From a checkpoint of a small transformer trained on Wikipedia: biases.
MLP neurons of a small language model. Each row is named by its layer, matrix (up: input weights; down: output weights) and neuron, and shows model dimensions 0-95. Each number is 128 + 32 x the weight over its row's rms, rounded and kept within 0 to 255. Numbers have three digits each.
Before each neuron's rows, "fires on" lists the tokens most often at its 100 highest values on Wikipedia text that the model never trained on. A number after a token or word is its count.

fires on: " |" 37, "." 31, "\n" 15, ")" 5
L9.up56:098112105114130082108123138111150068141135096120099175109105134062049137089126190163130101121133120129123180154102119133186114101117121148151137111125091115142127133128100161146177144124183136160127116114140141149138113181138113175119081130154119178132120144103160131058135125084204079163
L9.down56:135114101141109148124124138103150160156132141108076140172103039083070154146209121170078081104112098134133147100133165146110120147139058162118144131113107135072112115079098166172170137096160185133138140153173102140157138141074080097119130091147119153147165134108112171097145141196167113134

fires on: "s" 68, "2" 7, " pass" 4, " arch" 4
L3.up102:122138121113060135148140129108081139159135151140167050113117092126133170115095099130142092124138112163146150089190114145104108143074122114139146114063132127072108084130194160096145151121081101148171149062117133119166128086131169098145178157092110122135100169110158078133112095056119104112
L3.down102:132137094117098137113129129160111139104120092109140131087166083176093127128120100100145064141147114146196097099146129079109093151100172103096083170119104138166142156139144081096162112146094128087116107154173093090125171097113137144129155116125114117128108187149128128060137092079146108141

fires on: "a" 16, "'" 14, "i" 7, "u" 6, "c" 6, " number" 5
L5.up392:155156143154129141130155116127169182154141059143112079122127209162129088155125196138163113090123112132082168139159146159120097122127106120116132142134169157106138126159108071084063128080094098131100135107120105129124129155154164130056144171105121147041121113148108196066103137147121187126
L5.down392:118077100122129174142088134125115142106128113132072150122175160100172110128095131127109066117102130091148124127152088117160168184098107117111113108113139076102162173078127122098130147089165184094123160128121157147155163147125118128111198181142127139120116069133164063145117097208081068146

fires on: "0" 32, "5" 15, "1" 9, "v" 7, "2" 7, "ver" 6
L4.up673:156084124154140097115108108165151181156153100137132111128105099100085148138071090164136108144127149128127156157136157132179134094167162160144096086074079132090148159114153113151173110134128179083138172083203117145184110121123117137142116151123143170132184155134070144171126175139129225168
L4.down673:093093119172136133142111076136139100161149129062170158112158098168161143179165088200144118119115158169108165079155108188110139120142099124115133126115104123191093161101113152136102117134160135150227145151131177125150121097101160114104113102098123157190179149149164115106181093108117186138

fires on: " " 81, " of" 11, "1" 4
L4.up372:124135127199137086098088098060147124131157162149116157124149111121088103112124124210078126168131096149094182158152156045132121118110130151130178156198147168129143151176149137125144143147098103146089149135117129125173175148150142139111118090103113109116119125133112202150104121118155093169
L4.down372:094158134147105145048135138105134135091128156159187107093112144150135054157159068100183140117121120123111197141180142155117111076128109117105111180126095111094150144172155141134148154124157149099110171109117153062157147164160093087122179130186118129090116121130092096177074125103163096127

fires on: "\n" 54, "==" 8, " in" 4, "-" 4
L4.up619:162112169090137109237085126138099074116041110143127119089119082116166096116163176159126120171165096137087117053104105096098165117066105111143106121178108079134159080152119123103193125141178157133168121136056184074144107128096148174120090208110153060121079111088107122129123135154129088149
L4.down619:037160153113101198168102151142110142158082117114126154083203106133144096092196131160110054161117115144145184091149113159102157135128117241118176120132124119154128172220114151138116124092066156120132122117071098150125164118116130113140083161114121098185135172090141099116129167149161129104

fires on: "9" 26, " Institute" 16, "0" 9, "man" 6, " World" 4
L4.up266:129148149155099103120092086140135066099206125106161158141126140152146098095118247135178197124166137174139122112102092133137126143112144134109104133133111055151094137134099139072094084156128232122119115106087090156155099169132134157077126150080109148156131133173124110124108109111108126172
L4.down266:106086096088109119114114160131198188131101087155155088075111158102171152134116057108143125127108085121128125147168157183133095150122169136134158122088103206109093153114137136129165144118119129140177128114127122102112090087159112132092123122191169158103091140141170095098149121173145162105

fires on: "s" 29, "i" 10, "ed" 8, "*" 6, " born" 4
L7.up258:184098121126151137151030104117156103118097171131125085140153080102149119111108113190121082204127151116096154131073092086148101115124162175067102084113067158129174099109125169129119186152127122168080164108101144119166129086132161163122108145125146154138130132123168120120147122111150118130
L7.down258:117136137117152140129121157162112154133105111077144127121118136158124083113144173082080174070138105143137115102150106105119128133122169134207159166108164105100146146132118116177122102117139134148202077176170049199077129199152098120152157207134099128142113106128179159097126096164142148153

fires on: "2" 18, "1" 13, "d" 8, " ex" 7, " Ex" 6, "'" 5
L3.up120:124130105104105147106135109145146064137149159205098086098130178122129149056054111105161104127113142138158101122118163126153127076102190142127158099100114135116131097125206168105065146114146093163136137049150105068108120147141132177142131080114133189119135175173139129072164116157093153172
L3.down120:164069129123096120119092117114089167156201118130158136111108124121100160140102103106103158125104142162129153132173106080151099168095105105154084087175131151144128110062139141077118139095159145154162129099136171111144130137097175143068115151157143142190071107150183143154131101157185102132

fires on: "." 27, "-" 23, " |" 10, "'" 6, "s" 6, "er" 5
L9.up259:111172137109083104115126080146127121103110112158138168109150168106117158116155135137087137144124080148116187103157108141149200149107114082090140141182076122124118124060133118108126092123109051163117095157133085123157142109124106159131097092131150174136169144106116136095143100115136119086
L9.down259:120123090087101124096199041122201150115118138153102179130140133139177114191083141149104112118155153105178106092168141114130142100181105137117123114168170108140136106142148058211085091108086104136102142170154153099080125117095138075112096116152157184091126029108107174128124158140133127126

fires on: "." 83, "0" 11
L7.up113:118112160112102098104112152128112080180125122091115141108098191093138127038092117167089142156155143133140187133153139182147079139118130151146111140166106136147130117106121128101176154062112128156015078151129110086170146099090132179093171088165150145125159115134126133059094128135111113148
L7.down113:096074144186166172133120139131135136132124112178108167107099096139168128120159085193131085151170127108080139097123128128106133118097096147112149154139107151114145091158162110090126165128139159121117146143153130129064122176117148113122103159072110177126155166081075141087068094114146123117

fires on: "e" 18, "y" 18, "de" 17, "s" 13, "va" 8, "t" 8
L4.up478:157109139141122124129126100083142101119159101146056119109099151181080144118085162168131142182180203085086118157094181072171108104142166113157130131204090103112206163165098078160161158143104099060159157106159062115168127149060155188148098165191156081123148128119178154222102167091194202159
L4.down478:146152183077133140052117108123115174159088156130178078158095173137144105093111162079062093122116093155136118099131101103098152088170115092130130103109224142135024077128148150105118124110091218134105138126080133081096102136164108151124128095105137125116090122125151141059153109170105118183

fires on: "\n" 75, "^{[" 8, "'" 4
L3.up608:090154152078042083149117042113112099139122160199097201119140103156106164106154119089125114124126143136104176156191167166129124117089145089123121089149103137142146107155194146143106080116148160181150130143104121067131128173151097100132112134134101132164156176110120131137175093149155167117
L3.down608:130125126166103153111072088115136143166130141119107155084102117081135116138170097170085131173105120120131154137206149104132105094149104119153115104100091149120150103140141182077185170133089167165127132095066152169164096150112191144134083068159119111108144150154113081120133121134159127135

fires on: " which" 53, " volume" 6, " time" 4
L3.up143:128110135125140036127138134176189116095167089082092071033148136122112213175127158140159102109135130103130141094114155108068139143122148091134194143109135123124125117122141066128201123131176158118162131125147112150112111158149146149143183101122145129104141129197136161137098110105109110133
L3.down143:099142114090159143121106116145125122116123100133115115120100165092071072157199182134163129116095096180106152110177134082131119132112108154108158133156146152128129138154129204162102074137164095190121075114151065154109166135197090130199169196108124161166067149136140124132149065111158134108

fires on: "0" 69, " " 15, " an" 5
L7.up717:154083133136135116139109179071154121176186146089086106179094197113101134147176117135118116117177145108100161121124152077173120148144128061147133091092166143147180140199179121104170190105154158151208185138132187091131101088065143140123137113114132098138143101124122133121196071146119114101
L7.down717:117138109138129149149138110168099119176181157138134092163187150116145105074127128211123085137130134140095170126076085105129057133083108129070111145063148106072160088211174166118169128058134113142169123137102128104132087124104136084186175121100135124174077125141067157170121094122145201145

fires on: "ed" 19, "0" 16, "id" 9, "i" 8, "y" 8, " mid" 5
L4.up735:137092148133112163178132103082135106136161129121124105115125076104103126133147147178148077115136178174123129080109131129106149113102067138090087126122116111119160116138103115095131098177127094130159095139086142122176094103147167170115088095077148130128111092128151097110154151129095091136
L4.down735:104122141142096068094034142126155157136188090072164192128115156199135171102161109107050144120133082111169118168109096145121167058147171131135164120161069113126175143106156115067191125161173172154165060096139131123122133148135063066108147121132133080088095137095157121140143129172118115169

fires on: " the" 32, "s" 15, " a" 15, " and" 4, "ly" 4
L9.up766:081129161066108162105163147096131140132129102119122168118033164113180131160142115110121049137166068130126136143175127089154140134175103145076118198117112135109142104131091117081130113167146135114150159121124170156088080187184155120185108140090165162157142122143087103152136167067142140177
L9.down766:111138090129204148128096141142084141155094090147173160175138099148111136106111132150144125043161085139169187174191205158136171078156143096153076182087163155172078124105131090148119078146111156102123143160082198113124127142196178147146124156107123047125087177118127121066155150130115192124

fires on: "s" 69, " least" 10, "or" 9
L4.up659:142105158151170137139148154114104111143173084176110118138161110153123136152133132146175120146142158148122118153161137128118124135096199134095194093114083115106176095096148129099123164133139150110103140170129122255126081093150091088119086123098151131094188102092095132072086096155117119138
L4.down659:134152141044110083117219040173175162117124136125149115155162094102104094196107156135125082093141122099151069144138164094146157101126109165109138085138175102152138171152112133089138125113105067058095125133160141151116135119142116116164146103117135106181101163203077131111144135059099104140

fires on: "1" 35, " and" 12, " (" 8, "ly" 6, "-" 4
L9.up7:088147089151126107126096164111123032140114159137065174114086150115159122131149154113114099083141143147085092100147146149113188168125149100104084102125161109105150125108117101119111124106142089126156120173133108073152180102092159169097112129089145040127112172131108120118093112111177122140
L9.down7:160181135129062149168089167150198129166129165100124138156163172146182112117062158109085154137080148183084112189118121098105171160098107112096074143160143103106165098108092132174106149140084168096106182090108183117123131166142077131138181087145108106143143147136140180126129105135132147147

fires on: "==" 70, " ==" 30
L4.up343:180072146071126134114125098096114122118120134119115181120177148102167074113102084106116112066095158098106164068181130094135078089170073154153113111143154108085165113150129113084135106153148166149113144101078144139111074110099143182132117116070162134067088088115074139085172127095115040169
L4.down343:170082192095138149126104129105118134103137160176131120117147109111137150136119127134111149069120148100152132130186161051163105110168117143181151131142151138078109105150136155083147219119084160161113114149137139132117085110143149115158156112098144108121175122186150106138135147128148091131

fires on: "2" 24, "4" 14, "3" 11, "5" 9, "1" 8, "9" 7
L7.up419:103088044150099119137078040150127188125184112104094159073144107069148177129098094153140045121126166101129072156120140143151127116154088196151145122139166049126126122149129126136151136087092154109125126079141129081170160076138148133108091135142170144147116138160072135169126073111143133096
L7.down419:130077118138123072146114041169115192090127130070156082167145098093073131111119074184168149193135125149111152168145092144157156151098119112157123099102140114151120134108143134147140149123101176162115131098112115082180121084121174066141125116166121089138149112195155137122109110107177112110

fires on: "\n" 64, " went" 11, "ge" 6
L3.up381:098115137144128173132120117063143123092188143142134109169170109128117124136144148101155167164153087155122187139131115150206172145115132137080104120089100065121147095178166160097141101126092147219154105085140136127064078115175083138142099132128110124136147182174121135201134110151177118145
L3.down381:152108117129099128130096115100135152126158092043121214157110082086081142094172163142143133150096109144065146105082144149152143125067160120163136136112149176069135120122148187118121180031112193087142106117088146158112183106105221127156116113097144163128177093185147081142193078130116131130

fires on: "s" 20, "-" 13, " a" 8, " \"" 8, "un" 5, " he" 5
L5.up300:093143137064087080136143105144103098121126203074100188136113142105190128097141131116142101163081109150156146130148137096141140153123102146081100087096161087151149115140091188104129162096134140108110129151106136117058069128124136094116167128143135137199146093150048111160082089126186162177
L5.down300:125078157146079166090089122136148156107159125211137095151107131127105113109139162168115205138101140131109147079127145163124139138079141118168135129150194115068103122149081126097109122118149145120153166094116124141072118109086151186181041172160131146140153161106199103162089122086113131179

fires on: "al" 15, "." 13, " of" 10, "lo" 7, "," 6, "ive" 5
L5.up282:127120114086094154127128102148088133164139143076086193131146175154088117124160150131090126110138120100154113106122117161092177105141189125156102156127128119166135096124144122086104223093102154089113151178127117093083110165101081132175096129138156109114153100118140147070117125129035118154
L5.down282:202101151067224091096131126141134081133119133112116086151143105126112101140093150132117099099128153130126161081064122147120139187098134135086099127103095117067137155162115121115160139122139132125130139177180112152081188149131117147137112132138148105136143158165166104137082154164145099156

fires on: " The" 34, "s" 29, "." 21, ".\"" 5
L5.up231:085143096175117150131117152127145083167129094128115116114118140070120106081128105150146099125127074100109169124094111060149155095142108159142099148102117165124146117190089189169167157118107175118111126148115232121124116119104119160154124049170136090170204135150114137125134089100115144125
L5.down231:140108198056094160145075139109142140140164099140088126124151120137167140180140160135138131148122135129145154083138136075158108144132169134081140101155101092073114158119111123124102098132138205159065157161120168128094104168087121194130099143110090119105146118139099109062167177163100112128

fires on: "." 81, "==" 10, ".\"" 6
L7.up138:193034128105102140146097093104103172120137111132108152111144150121223092078118172116119123107110169128109142112235150050118089114162102140123130097123131091142155105126172059061145179101113214165120122121119104123110111114122162173145105121119134134091143105149127107096149122120126045115
L7.down138:138081113139100145115137107092127154125131126161123141125133138119146090100121106138118103144129141122129149127143155000136118121148102132106120098153143110120112139115154167092146157131125177123122127144115191111118117083132166154163111110117151093095148122149134117143159130143143133137

fires on: "che" 18, "st" 16, "ce" 12, "se" 6, "er" 5
L4.up234:072112174117146141130124110132127169166093094111122107172083127072132184155114114065113071102140212104128152120103127144119188139152150131134141094134127069116138120167089190169097118146198113163060118134154143111143126096109131119127155072111106076125151161104138137061089089108089095124
L4.down234:054104146200140145107156101122134131131134099139089121121106112190088166147148105119129167115163083070132129119191167112113162243116119161180105124140135105110125132117135130166155153157194030134119156154106172100144122109134136168104124115066137160113114073096136116069045137186115090114

fires on: "." 37, " Za" 16, "ly" 11, "ce" 4
L4.up182:151112145132124128114123165149152095134155162143099109075094155098114128078079085088170162157108103116144142131131151127107116153204123120171162143146146242128099128141124100115117181150129129133112092170127128094154117124157161153117146114136113119064106105139134107141095124102092110135
L4.down182:108133129160124095103112105149100113044096106128137164152141255115124103078106086104104115084117120143136121112112192162101138087121096045130120116113158130139113093153076117072100168140123077090113135115178143100186115102143196117063172146097144081148113110125122127091088166135138151137

fires on: "1" 45, "u" 20, "su" 5
L7.up24:115137168158112108165160165154091177147118127188116071148138143130187147075148115140139104154125117134107132109109102132183170118162070116060157113127170137102129112147175117121111143102144147078159119098208072145098112151055100152148100151051110118151112157169084196168100067117176184107
L7.down24:147135000156107120109194091152111148158129045153084100139132129152117072113137126178099155081150159136162143101099197139090180152046159131166179078113190126092141091153113184056176160139122078097134119091106137185166131114091115068130110160138080164100123145129154153133103065138090135107

fires on: "s" 25, "e" 11, "N" 7, "track" 6, "ps" 4
L3.up597:141088184086123052084074166104183109113134090120096094131123165110144139171166151181150135107160167113136139102088134118104038136179178119148150101101149089079097172115134104189151039135133114076130126098141104132150163138112181139169121177094197151109090114139166121174121182101138124088
L3.down597:144115148049153179116108136084148161119108100111072136146150131170104131133078121044108095136090088171097091110180155072095186122147102116140086115173071163190097124113114143067135194114115176155122144151061151126107114112167171100126160179120092137169120162134079101130153076163145147146

fires on: " " 45, "2" 30
L9.up468:202124197106136143079116103085151160163178099158091099143176133134120128160121031070144153127129130134098104182079109089154172107126161134090171081154099107120160089156136146125157175092164117149178106148168112102149140157097196136103122096132145080083158089118068104158162151129149199174
L9.down468:119125074079138147140128130085154140119090120159087118122087153128197133151048178105137084094104091112170137063143172137145126149171133124140201090139077124147163126106106207095036090168131117104081101150189158137114175071219179109163094122074101123154157107138145112144159122069168125139

fires on: " " 61, "N" 8, "n" 5
L9.up630:104087144158122122123112073086161133214170144147114126150123101153119141165140129094149099123124053128109161160153134077108112147130137100065171117177138135146202128117166114159109099118156101126161119106159134119095122056086131189161163142079132113125177080127113156168094104122167131190
L9.down630:106153153159124157094145116171143117124111138133149142081155212144183104116156171177121067216101136111138139086146167074128108114149111072098153104116115111170120086154189122178159148122168128129111125150147113100139111156118151105079086142123129099151186178138088134163080143145175198105

fires on: "1" 22, "9" 12, "8" 7, "–" 6, "mal" 5
L9.up356:121138123168100129174104172105053089124129136181121134167117117052215142157119102160144114174152087100160089145146141104132116151194105136159113131192141131045083173114137164124098118077163146096143141111103096087073186096132138129140130129057098131155159117145119108109078116195151182088
L9.down356:097177110107116121163112142006112139101165122138128145124129095094170145147134124102186135146097130144086102129138090066152115169106157135167136148131122128097123155077142164122074123112174114139135137168107142156178151143122083171062091174077135177113131126143201102090128117129103223102

fires on: "." 34, "man" 11, "d" 8, "s" 5, "vid" 4, "ian" 4
L4.up162:099117116157118166145132125136115097115159112109162128134108114071130145108148157135132160133143109124152186127093135064194101133115110130133094167208157122126132157143096164122102119159151150120168130089159152095105119153146135070122135102145111101119167145117143170109149144121141154111
L4.down162:112179095147147154163127106161159184134079108145142146096122101126136081106155112136119132147065107136180178119086152129178125158099108176171059124129117166054189115147157095156163147097072131121103140150054094143143133124093137074147161107140143127108101141114132115060131157158141121130

fires on: "0" 24, "ing" 16, "1" 14, "," 12, " of" 11, "d" 5
L5.up657:163118139080146135156159077113124135151146143104150129114085156080095114119232099125125151129100160171116052046093124155136123077172166143124124110103115091167150081138144122118132126093184117033173144130129115114100103162120137185115101156138117083105141146110132154169175134123085171140
L5.down657:139134162123141150195193130101123141181065140083103120117159184131120131120120088158131095173181120195125072112074182181093133132139121138100100152076122094119153099132161042121128141133084093140127145127107175149126136146152105123189169134109155143100084123153177153128154117153113095181

fires on: " dis" 25, " over" 13, "-" 10, "ac" 8, "s" 7, " un" 7
L5.up32:107138154099096103060190114182138159183133097147177128198186184083172113107093148125175099134181143136112139091107193073136143141063096099109119084096146095147127101134153180128099135091079108186134070122154135124099092121113135188130205128131145117188179142234139182141067079125117171128
L5.down32:130130093121102192136136138131109122169110054181112209157146120178123107131124095133161118122095138128070115121169114083114121129123182108126126040072070105072101141221134173075100133165116142117071080102079132120112105151170172171156150155165109098138173128127124124108095136147141102084

fires on: "9" 64, "0" 15, " first" 7, " last" 5
L3.up480:157184101076099093167132098184080111135149145131139166159160147127153180112117182091169191086198110156103142157168156154147112126110132103148146032134126110154123128165150088122126087128152180217171146111140109092078098144150106099105175144036089174189124192165085142116121133188151108108
L3.down480:144083140116118108140113094096075140134168120128062223134185134125136091087136102173112103107135156112119150091169183060126118105126154125135143123118160113096132083131145099094169193129099236203135120132078096087152101080123180135127111129126103137127150124142118118116138089113200122127

fires on: "==" 56, " ==" 43
L3.up590:114145165113075120113117105170120074111106158135064165133165155093112125157180180132160110114098108204178160080142143201185138103096110169122146136060123201109120086140099159086153135103183138138134067141115158104085098123095082166134145137067117175152159179136068118093172162142123121142
L3.down590:122130130111111126068121196128085106153109098093187117128137045131099150117175113133051123085158132132128089139134140139107125139104124133105122124134104114140133113161138155137126131108119111184131136097127140116130116145170129180164162115076132147169127108140134141135113153190066127097

fires on: "," 38, "s" 14, " Ar" 4
L9.up418:162133120167128196133119125117148137118203102128146144071150170154145166156130105155154125132149113111178148149125082129099143155091109092110138112136127159140146128123106134137156137143063151194177106083121140143156180141155134102171044120060144141131140162111128152103155218135108105097
L9.down418:132065160089065159098128153151142168163123152113085100141131159124122131112119157157140080119101185117208167149115105065118107160128150109141137069131130180087206152183141122121109133130098179166167172133092091098109216136120182113114173084134118063076107102133127096130062174146163079170

fires on: "s" 52, "ing" 16, " is" 6, "es" 5, " create" 4
L3.up616:173114158087143093174125065158170128137163161142132121112145148117171143122102102121139053131145147070123148177128119084157154095160187168137178122144112143138113113082178114162117131101151126146116121132082116126131109080191123118099078140141115103082133088160081111087134105158104156138
L3.down616:135134130150143154104111144159117120120154101079199167133117105134152100143117047142110158117127092121142149162076156090146149094118150083128137059140153150131161123147116140117106093136098118115168152121142183144127091085091129144098129116086129160184080205139124183166051131144205139121

fires on: "1" 23, "*" 13, "5" 7, " Chicago" 7, " Records" 6
L3.up629:133111146130181076152120085159148076123071103145148119144126121019107151105101121137174072127155180135152087146120113107145113164161185169128131076100117110116142132162136072155137129145115151162113135098169148129167078073073129104131154123153129146102111138152065125187145161135146170145
L3.down629:144064127142134094143071176149093137121151139119147125132122099159143107128101103117089114176128116097068172161194147107108160113074129087075136091082195169155063092132093118151099138105123119148173123098053141078157137130130120119081185105140192117159170104158115139070123047149107114136

fires on: "1" 59, "0" 10, "2" 7, "od" 4, "-" 4
L3.up203:085162120085139141132120101140184110155199139129197172094183112095161127105119112147119087127155173165080121168131147067076074127088157145105076169109122125097216136138145129131137079072133134074120072086156094067133137076194136164152124140130156173111130145108109102167144097112137155143
L3.down203:159075064110132101156145118113134137110084087099146114125100118116084100130118106139101164110127155137128095101098125135114129109159112107103194181148163154141082117120096150073150150150095157170183139134169076175185115103081133094125163054147120183147096078127166158151182124152139115100

fires on: "s" 40, "r" 10, "2" 7, "ult" 6, "tr" 4
L7.up576:154103129081109134093132178105126155161147216128168113086143136138109114144084189111085066067122167152145184126178130149094173153139077168138126124173137119161103106183125157117129161135127112188131188104087092141147110075116140126136201105129139137116102156147140079136080148128137124077
L7.down576:121142080093102162121120126100133128163138198185089129116094118184127137121087137077084063140139117113139147115134120171066130150110100109130162169136124152171128157134143125118192124169141100112172195136144100175099180115071164124098160110127114121115124119098095115172112131142134089112

fires on: " of" 46, " North" 13, " South" 9, " to" 5, " in" 5
L4.up643:107101183140147129135116124141148113129166102156138167106092137121128139125110080065118122124104134217105126077127126116102122134170135146113128131166097137199223134113102163103140116147163103144118122127058140134105042118141151133066040136091139057127087112095145113110101127149138087143
L4.down643:128164178118190117132130078124134126149134100096151142113117122104102132137130093110179177092123121152102116132124092085086153132126130118152129107136096121110219126147088156121109113142077133074141125092103158162127133148176087083106133111066150086141117177144168104080124186111073102157

fires on: "ed" 24, "ent" 6, "ive" 6, "ized" 6, "ing" 6, "ge" 4
L7.up117:118151126111152117197138161171139046081148110105130154130129085140127180107192170083151121142147146166201139089148106095106166096100097167180087143211136143123119141127141130158056133158164163128189097138128117076079116140184113077213131124055132129122161142137119157107186148201096116181
L7.down117:153146133125089144094108124124096141153130140122157176143113056157170173141154131108158115172082122138136139068111126131088133152094124146154127101143118162127119114156081075096130114157185126068167137078089128097137120142189133155153107120149177065125122177179128167145161158154042085140

fires on: "9" 28, "s" 17, "." 12, "2" 10, "op" 8, "'" 8
L9.up407:171163171117105117179097138170133102147185150127121159143144171109123120137144120114138145194134061100172105145160192163084070180139079109108121093118083131099141096121131181138170172172104123219107113145098122117149125178129126173102103115068110171107098132117159141127125203151162159100
L9.down407:099158107072136106177102079131161083117138162112137113148147111089153125101080061119115097116129151147086141153135132148122145144102150136156129173095107159135171091079130134147133152140147164130074091101119114129170116138182127121118129079108142168110111154073103126224145134140137094079

fires on: "==" 70, "\n" 18
L5.up493:143119184164039185158104088157152122150099145132156131111137142138161129121126137114219101147163094149111149112160130189115188103134121116096139087118069094194112132158157109105158112108157156137166137132115164128110069107088105146160079220180124144068123167127060084145180117144131104117
L5.down493:150183163173079180197075104093160144149125106118174115119150048134147068095130151094100090172151145139116113125107119087100140149116117111115164107100142177113136122113191116167118168145141095122139128047117159098158146185147099113107118138111095123140142166129157088124104127114152145137

fires on: "s" 15, "'" 11, " Con" 10, "ce" 7, "r" 6, "ack" 5
L5.up120:148123117065089140115157117160149137153122164101160085144143169104173204121115139096111181076173123164119087142082176167139105105166149125127168126079084143101127164118085115042086038116123076157126086124125142047168137092163121130082151181146125148164137138126131119178093132112140109057
L5.down120:130134108151121114115180118104141127115165150092166148106186175067130137105176161087123183093132160095134097138067146112202164102132152118170102094102133136074121108138114094108068115146126123157141135168115116131191102139133081098091059079118172093150130116108117131122079171117078179042

fires on: "1" 29, "im" 9, "-" 8, " Ne" 6
L5.up234:117099096154085067154179132123118096151110159130079158075111116081109170106125203135135071139156152134143147098103145097130150137090123150158125118155114137106125182096095154158099071145054111165152108118119100119100129127133179164087139175061132134179148148133135120144174043105127145132
L5.down234:128116114116087124105125098118064081121090084146087184146177135172104084185137123186189084100119052144122070084120100089118108204120059141170136182122095155104150150145102166130099112130117175126129119093128156094142182122136171147103143137110107136133088141162117150155083189165123158146

fires on: "y" 13, "al" 12, "d" 8, " c" 8, "n" 7, " inform" 4
L3.up27:147096151137140153109160125132134108142214147120121149156213143122123162139052160127128049139147039127092139145102153122097133112123063132132183154122083097158175124105128166130146120092116109083129102133130182096057112147152095206103158147137113094125103129110129143124129142130108150141
L3.down27:106109093102154143078146116103146100162119153140168124134143153174159188123100115103148062099101055105104165197128103140146118094110124120116114080112096112092069167169081166152131161092149138117109172142182115071135111167072142115095128172145128094171150175167154099141142128162144127140

fires on: "ing" 16, " to" 16, "ed" 13, " in" 6, " as" 6, ":" 5
L5.up396:073070156171156152144186169142209053109173131128134179072154143105074143101119129050149148113139177120108125128087135129074106103156117124140090097148088149103171128093101166135115133188168126092127089136151132130137130070152120135165120142117121103206088079120185157119193110140086114152
L5.down396:210124060162125140136099103124128161089128103154121202154083133099158117092126071105113111152136094062174141136176150145176097154130074121094147066095123104134108156139131168097128173128089118149137144175141107128193155156147126136079119159097167129103121071136137116084106120148088144127

fires on: "y" 44, "s" 26, "e" 7, "son" 5, "d" 5, "x" 4
L4.up747:108063150207157128151124186126105116144122160081086133103134141073164105140090126135174095139163145121131143147162140098128074134103121166120169128121138129127193132139165051125119187155164152089138077154166168135154144094109145147081095071141143085121194152094085115165116069109209153151
L4.down747:192160114130123158133087089190187130094144118160097080181106071181154117083108183147093174141136125097111174159087116116197125138069064139088091096105134109086154124108162143161077149140094120148111093108114067134167131161131147116158135168074122159171123126140147156090159134149089084129

fires on: "0" 22, "9" 20, "1" 13, "8" 12, "7" 10, "6" 9
L5.up338:170145129113115139154081050139088141135132134148132202127121193111126106119064138154178140116115160136112205169140179097075105164141107174179146087126097128103134144138176076126118152107107209175122139112090137096130141054158114146105121111140168156093158108199137087082142079137090074136
L5.down338:119107091122135111094111093128173116161089139094133126145098100096147125107156104138142089195128149164142121163162110066135116156140097113127139151131125124122119137114183131173163170110122179113107114158108108140131085105109145163124067095114107119088171150148160123125122138088180075175

fires on: "\n" 85, "." 14
L5.up389:149104173104081137141104113138160149136135103162128135105123131126181149080147110126158097124081148131128122120150148046076171095140127182155121106133112138146154088152124157112142175149125237143144134105057132124089070126099144144138074112155069077120110110147135120135141142085141076106
L5.down389:134112128092104135140113127111135155144177071167148156118115141140123214116137118142092137133156124088122143173158140080120090102156111112106100074128161145108173109160115108062100168152071160142152139132134118114191160090150142117125151089140154141140151181157094116130107162120103145131

fires on: "==" 24, "te" 11, "gu" 10, "g" 5, "ter" 4, "en" 4
L3.up549:198096156119134173097099115160098155097115084054153139123151154150161075109077109138105127118119119045103177131103128129085110156130114161180105113081184122104117126079115065107125098123161184155104106086105180150125078155124117131088152184128137156078083088161135135132157121133113121109
L3.down549:153097115084122122164112100135128128130085150171093165117102136084175143100169144138131114098153179154110123116179130084145099089148064151164145123146097097168156097142174147085171190139163179119086151148059100133134132084131127121171135124106145142107161123126126119128156124090117105165

fires on: "te" 20, "." 15, "mo" 8, " Po" 6, "s" 6, "qu" 4
L9.up118:079151193126140142142137159157120107152120115152105173142055116100188098116093124155080194121125052049102118200164134165158124095128137153179110167136147096169116199108087152106180131100152132133119070166198099143098106083109147120132156140144200173114133113081069117091124123124103081128
L9.down118:173126149156125082198152132115128067138110161140075137132116104110172104170090156175148115108172142131139146099122094197127084061097139080092098179127120116122185118138125142092130151108132108140089134107150092166118123151098141082124180153132179159143114136105125144180114092110141116128

fires on: " African" 21, "n" 16, " World" 8, " Mexican" 6, " anti" 5
L3.up368:112126125203130133128124094069119140154154109182131151126122162152136083130091171151154111131109080124156129137110137126122140153166098125128141143095144106123143072114099152161121121103161135134124101133147097118134114178074104178136118162107129144147169146128137111136110120090144105159
L3.down368:147196052142103178128116119073144098141063070175127120103099182137166181119136167107150157097118141077133144159114126123116114085115146109139085152136183121116137148084176182156125075094148169090115136133170121124144098138115124136096113135156060128105132169109168084100137125145127133092